config.toml
rope_fraction = 1.0
beta1 = 0.93
decay_fraction = 0.729
MLP neurons of a small language model. Each row is named by its layer, matrix (down: output weights) and neuron, and shows model dimensions 80-175. Each number is 128 + 32 x the weight over its row's rms, rounded and kept within 0 to 255. A neuron's up and down rows have the sign that makes its largest values positive.
After each neuron's rows, "fires before" lists the tokens most often just after its 100 highest values on Wikipedia text that the model never trained on.

L7.down11 [155  86 180 109 126 108  73  69 122 108 124 105  60 128 146 135 106 144  96 143 126 156 158 106 204 124 111 126 142 107 168 144 109 149 119 125  87 148 116  54 171 124 176  94  78 176  91 143 116  88 157 187  92  99 113 143 153 125 118 102 121 184 146 128  95  99 166 179 153 169  79 155 121  90 145 135 112 112 180 118 177  80 111 143  45  75 134 105 127 104 132 158 143 174 154 140]
fires before: "=", "S", "ia"

L7.down75 [ 75 175 151 199 143  74  85 116 161 130 140 114  96 147 133 150 115  81 142 172 195  72 151 151 149 176  95 146 157 185 132 164 118 120 104 100 153 107  94 108 134 104 169  99 129 130  75 104 139  48 128 125  80 165 173 144  85 137 153 121  94  95 169 129 108  82  94 121 158 193 158  72  99 119 175 116 167 147  70 150  80 136  93 115 146  85 111 148 127 124 125 126 184 146  90 113]
fires before: "-", "|"

L7.down353 [178  66  79  72 172 189  98 154 112 162 121  66 110 130 120 196  99 119 100 172 119 135  85 132 143 158 114 151 149 182 174 147 167 148 176 105 134  92  83 117  97  79 141 118 172 101 125 121 129 135  90 169 142  89  86 116 134 144 119 127 104 103  99 139 158 167 144  61 152 134 129 115 178 164 150  86 158 138  76 141 137  99  84 111 117 115 150 120  99 152 147 105 117  94 179 100]
fires before: ":", ",", " in", " to", " and"

L7.down2 [127  82 154 159  95 155 144  96 101 117 141 146 143 120 122  84 129  83 146  89 150 135  82 173 124 117 163 164 118  66 123 144 158 172 148  93  77 155 144 118 145 118 148  61 133  87 150 101 133 112 191 122 141  89 116 156 120 127 186 134  82  58 112 173  83  99 140 154  69 114 170 122 129 117 144 156  97 209  47 124 111 101  48  74 117 152 121  97 130 186 147 100 145 122 117 147]
fires before: "″", ".", "al", "e"

L7.down144 [139 127 118  83 165 124 123 154  98 174 113  97 118 127 124 115 123  86 129 145 119 150  98 179 110 152 100 148 106 169 173  89 146  78 131 144 112 209 141 130 100 192  67 168 103 135 133 129 131 132 145 103 121 146  82 160 152 146 125  98 163 116 109 115  67 132  97 159 113 156 179 138  80 110 144 178 121 127 100  96  99 154 118 146 136  75  82 132 186 132 133 129 183 132 156  93]
fires before: "\n", " and", ","

L5.down138 [179 126 136 122 122 174 125  88 163 129 128 123 219 154 155 183 152 117 113 180  90 103 174 123  92 109  87 161 118 133 157  94 128 148  97 131  92 158 175 109 157 119  88 145  57 134  94 116  78  91  90 141 172 139 147 137 150 165 156 189 125 132 122  88 103 154 153 174 148 125 112 172 100 161 122 142 140  63 151 131 141  99 150  85 172 167 169 137 154 118  95 172 161 140 114 150]
fires before: "=", "\n\n"

L4.down69 [126 115 114 120 211 106 119 102 147 120 130 186 158 126 178 176 123 151 112 142 117 122 115 103 119 144  90 168 108 191 145  58 138 123 102  78  43 141 134 122 135 121 173  84 150  57 128 144 122 146 146 158 153 144 163 121 126 149 152 120 156 126 132  88 119 147 124 114  95 142 108  99 131 110 152 130 111  53 146  97 190 168 126 104 117 113 172 203 195  89 160 111 122 131 108 153]
fires before: "=", "Personal", "Population"

L5.down395 [150 153 103  84 170 131 116 133  91  99  99 184 107  93 178 118  98 102 130 143 129  94  56 179  94 130 182 130 123 111 145 143 110 118 110  50 156 109 135  42  82 122 128 115 174 140  92 154 115  98 136  84 116  89 150  53 161 120 116 152 105 100 146 150 121 144 129  98  83 199 147 108 118  73 134 146 122 166 171  96 105 147 115 142 118 135 109 141 119 170 121 122 140 164 140  90]
fires before: ",", " the", " he", " All", " it"

L7.down211 [103 226 116 144  80 154  74 119 118 164  95 126 143 120 205  81 104 110  98 143 119  83 110 144 123 154 146 157  82 132 181 161 161 146 143 137 153  83 134 113 132  84 146 123 131  96 153  92 110 120 160 129 114 128  89 156  97 112 110 126 164 137  97 134 107 163  80 136  93 101 199 141 154 163 115 131 152 134 138 136 110 147 147 100 143  92 105 106 129 204 132 140 127 132 103 147]
fires before: "-", "e"

L7.down323 [181 206 119  91  87 169  91 119 136 121 167 100 127  98 102  93 145 110 141  52 146 102 137  92 115 102 134 101 150 136 119 144 149  86 106 153 116 174 172 119 202 205 142 107 126 117  73  77 116 151  74 105 114  87 148 103 166 130 182 182 114  90 154 108 141 173 185 119  80 124 114 147  78 102 132 132 133 132 154 160 104 145 156 161 124  75 187 118 159 129 100  99 183 152  97 116]
fires before: ")", " –", " a"

L5.down264 [111 162 158 124 106 170 100 100  42 126 129 146  94 137 144 128 105 124 131 157 166 157 122 155  91 139 198  42 149 113 143 143 118 117 129 153 145 102 145  88  90 153 115 103 144 110 114  62 137 158 152 102 103 136 106 101 115 125 154 171 125 110  96  74 132  88  87 109 131 147 170 133 151 181 149 158  71 118 119 115 130 145 114 115  95 164 166  77  88 150 185  84 114 177 102 112]
fires before: ",", "=", ".", " and"

L7.down423 [ 96 148 119 107 180 124 149  48  84 122 118 167 144  89 119  86 120 116 143 105 106 119  79 105  75 148 112 143 110 144 120  94 109  72  96 184 158 112 123 109 194 126  96 146  84 147 175 112 144 181 177  67  68  87 136 114 120 158  75  75 104 144  87 108 117 117 132 128  84 151  95 120 118 135 107 104 160 104 150  55 185  93 116 125 151 126 110 166  95 143 119 146 148 114 163 129]
fires before: " that", " the", " it", " a", " to"

L7.down100 [174  65 122 106 141 162 162 113 134  88 171  64 121 103 121 115 111 103 101 162 152 156  85 134 180 127 135 101  73 148  90 123  82 104 160 150 106 125 188  99  92 131 126 126 103 129 111 112 134 127  97 172 126 151  91 113 140  95 142  96 163 107 132 127  98 150 156 119 158 148 108 238 127 115 114 107 118 133  92 157 110 114 144 134  82  65 120 136  90  54 131 119 124  84  93 130]
fires before: ","

L4.down444 [188  82 140  88 152 156 127 145  46  82 187  96 122 133 131  93 100 132 120 176 129 129 114  64 136 135 162 110 165 176  89 114 151 144 117 149 164 182 103 126 142 152 197  90 134 177 104  91 118  82 116 120 120 151 110 106  90 138 108 117  95 163 167 137 137 135  97 131 109 106  99 134 138 105  81  90 100  61 139  98  96 147 133 125 146 106  79  73 103 112 141 140 110 130  98 191]
fires before: "-", " |"

L5.down73 [170 109  88 133 111 173 113  94 156 141 109 121 152 131 137 194 110  95 125 175 149 146 128  51 122 157 155 190 117 131 141 141 137 109 124 143 123  84 193 133 137 146  97 126 104 206  67  88 147 111 121  63 171  85 134 140 110 105 156 111 161 125 139  78 111 115 122 161 171 136 203 172 128  74 160 176 110 154 105  85 109 132 115 148 144 116 116 162 119 152 129 143 158 121 106 161]
fires before: "\n", " Notes", " Votes", " Ref"

L7.down1 [184 122 100  70 144 198 123 135 118 103 174  96 121  89 122 209 109 149 124 131 122 127 146 150  82 145 131 177 145 118 117 106 112 168 106  98 158 135 116 126 135 155  87 150 134 149 166  79 164 165 120 114 152 120 129 141 147 117 145  94 140 117 148 151  68 156 167 174 107 105 121  72 176 221  74 187 145  49  84 101 136 159 116 140  79 137  44 109 127 159 123 121 118 147 158  82]
fires before: "="

L5.down346 [122 187 165 114 127 102 108  85  86 181 173 140 137 101 118 158 159  77 182 124 156 142 140 129 134 150 125 181 158 114 155 156  75 158 116 113 140  95 174 107 176 187  62 138 132 115 159 117 170  93  68 139 137 138 159 111 111 111 126 108 132 113  95 134 148 142 161 150 127  96 133 122 149 186 171 138 151  83 188 120  95 173 153 108 149  96 120 141 179 168 129 156 154 143 140 118]
fires before: "=", "In"

L5.down163 [ 97 121 120 175 106 157 100 151 170 107 149  97 137 129  98 150 160 132 155 148 146 158 172 140  93 111 118 149 137 136 146 132  72 168 117 137 144 109 167 146 149  89 142 121 119 113 154 133 169  79 111  84 165 143  96 141 149  76 154 100 131 135 157 127  92 140 165 165  92 166 100 151  48  70 100 125 120 116  81 153  93 139 108 163 183 132  49 100 142  86 138 188 126 141 153  84]
fires before: "\n", "\n\n", " +", "  "

L5.down402 [104 170 139 166 152 162 142  78  87 174 135 114 123 126 166 172 165 173 202 154 105 126 138 115 153 121 116 123 160 189  88 125  91 129 147  80  88 126 148  92 181 122 123 131 132 150 122 200 122 120  58 143 138 117  95 159  97 121  47 133  79 151 132 123 154 104  78 135 121 118  79  70 140 129 131 161 154  93 130  84 127 103 114 174 117 159 175 153 133 142 116 113 151 128  91 151]
fires before: "=", "'"

L5.down472 [126 125 100 109 126 134 200 116 121 160  82  82  87  51 170 104 137 111 109 165 111 172 150 120  93 142 206 153  74 168 121 130 176 131 118 169 187 119 173 170 164 103 111 147 142 136 132 137 130 138 147 124 119 148 113 174 127 155 110 180 143 117 149  65  98 144 163  88 166 170 113 182  96 158  88 124 140 138  68 104  66 120  89  79  99 145 166 118 122  69 150 135 103 147 134 165]
fires before: ",", "."

L7.down396 [184 135 150  72 192  81 124  95 111 157 133 159 115 124 166 106 155 146 101 170 142 108 140 132 124 134 166 125 109 149 159 121  52 131 143 106 175 101 112  84 127  77 157 128 146  94 100 121 120 153 160 101 102 170 148  70  77  88 205  88 150 159 212 170 186  81 139 155  88 189 140 157 117 122 105  76 151 123  93 173 110 101 116 168 128 141 192 111  81 141 117 164 106 142 175 129]
fires before: ",", " and", "."

L4.down331 [123 119  86 164  78 144  61 175  91 145 157  69 128 107  84 112  89 144 118 105  88 153 156 127 157 120  98 134  87 165  96 125 125 118 166 133 159 162 154  84  83 128 132 123 149 110 141 140 184 136 124 164 145 112 155  64  84 158 136 123 139 121 229 160 144 160 129 106  97 178 124 190 114 110 107 130 137 114 108  77  75 180 163 123 116 143  80 102 172 164 130 177 139 100 131 114]
fires before: "l", "ti", "ble", "ted", "si", "ry"

L5.down380 [153  83 125 146 140 123 131 116  92 162 136  70 161 136 140 129 147 165 103 119  86  62  88 126 131 161 107 159  98 109 144 192  78 172  87  57 180 128 161 183 131 132 110 185 174 108 136 111 152 109 111 121 129 193 160 109 119 162 110 197 130 144 150 154 107 142 108 106  76 104 146 113 139  98 158 169 153 154 107 149 131 130  92 132 116 163 185  80 110 207  75 146 129 115 137 172]
fires before: "=", "The", "In", "On"

L7.down358 [173 139 163 133 137 132 119 147 143 102 162 127  68 121 158 144 125 176 146 128  68 145 100 179 125  91 183 151  68 144  75 130 106  88 129 154 137  87 164 155 209  66 151 132 138 175 120  44 102 103 149 138 117 158 138 176 132  96  93 147 109  91 123 133 180 165 145  95 153 136 104 144  92  70 105 146 145 122 106  90 180 107 131 106 153 126 108 106 148 132  82 126  97 155 150  78]
fires before: ",", " is", "\n\n", " (", " =", " was"

L4.down283 [155  95 111 152 114  95 109 161 134 125 120  80  85 118 173 148 144 116 111 121 133 159 110  98 133 165 136 172  94 140 108 118 148  87 108 143 135  89 108 141 144 155 189 123  97 128 184 118 183 178 143 169 133  87 144 142 123  80 166  89 175 135 141 131 141 155 179 156  89 108 117 131 143 137 137 105  76 166  80 114 121 143 182 159 117 162  81 192  86  88 138 133  99 147 147 144]
fires before: "\n\n", " He"

L4.down362 [111  92 145  58 118 132 116 147 144 165 192 119 123 160  97  78 116 194 134 131 131 106 151 142 152 103 107  94 155 137 124  56 112 160 156 159 200  67 122 112  99 104  98 110 120 145 109 116  68 155 143  66  82 143 152  94 158 134  94 153 116 187 163 188  97 150  79  86 140 165 166 126 151 161 118 126  85 131  92 146 113  73 156 167 120  98  75 175 100 130 174  96 183 112  71  75]
fires before: ",", " |", " –", "s"

L7.down87 [ 79 115 135 158 162  98 119 101 134 131  72 104 116 134 164 150  90  90  93 175  82 191  85  74 152  47 121 186 143 101  73 140  89 125 142 155  66 117 145 166 164 117 176 111 148  97 153  79 103 128 158  76 137 163 143  81 125 123 117 166 117 132 168 122  81  89 129  91 129 138 117 144 122 130 125 152 160 127 101 135  99  74 134 157 125 123 156  72 119 118 144 101 128 138  92 165]
fires before: ".", "\n", ",", "\n\n"

L5.down352 [118 159 106 120 138  95 137 120 165 166 122 102 130 125 138 128 149  76 121 129 147 141  95 109 122 118  93 135 162 130 126  80 122 151 144  93 108  82 146  97 128  84 115  98 153 117 127 124  86  88 112 149 121 139 156 127 179  96 145 187 100 142 123 131 158 128  89  74  67 125 110 125 121 163  75 106  61  75 130 176 179 115 194 148 155 136 120 159 120  87 211  87 118 131 115  89]
fires before: ")", "–", " –", ",", "-", " to"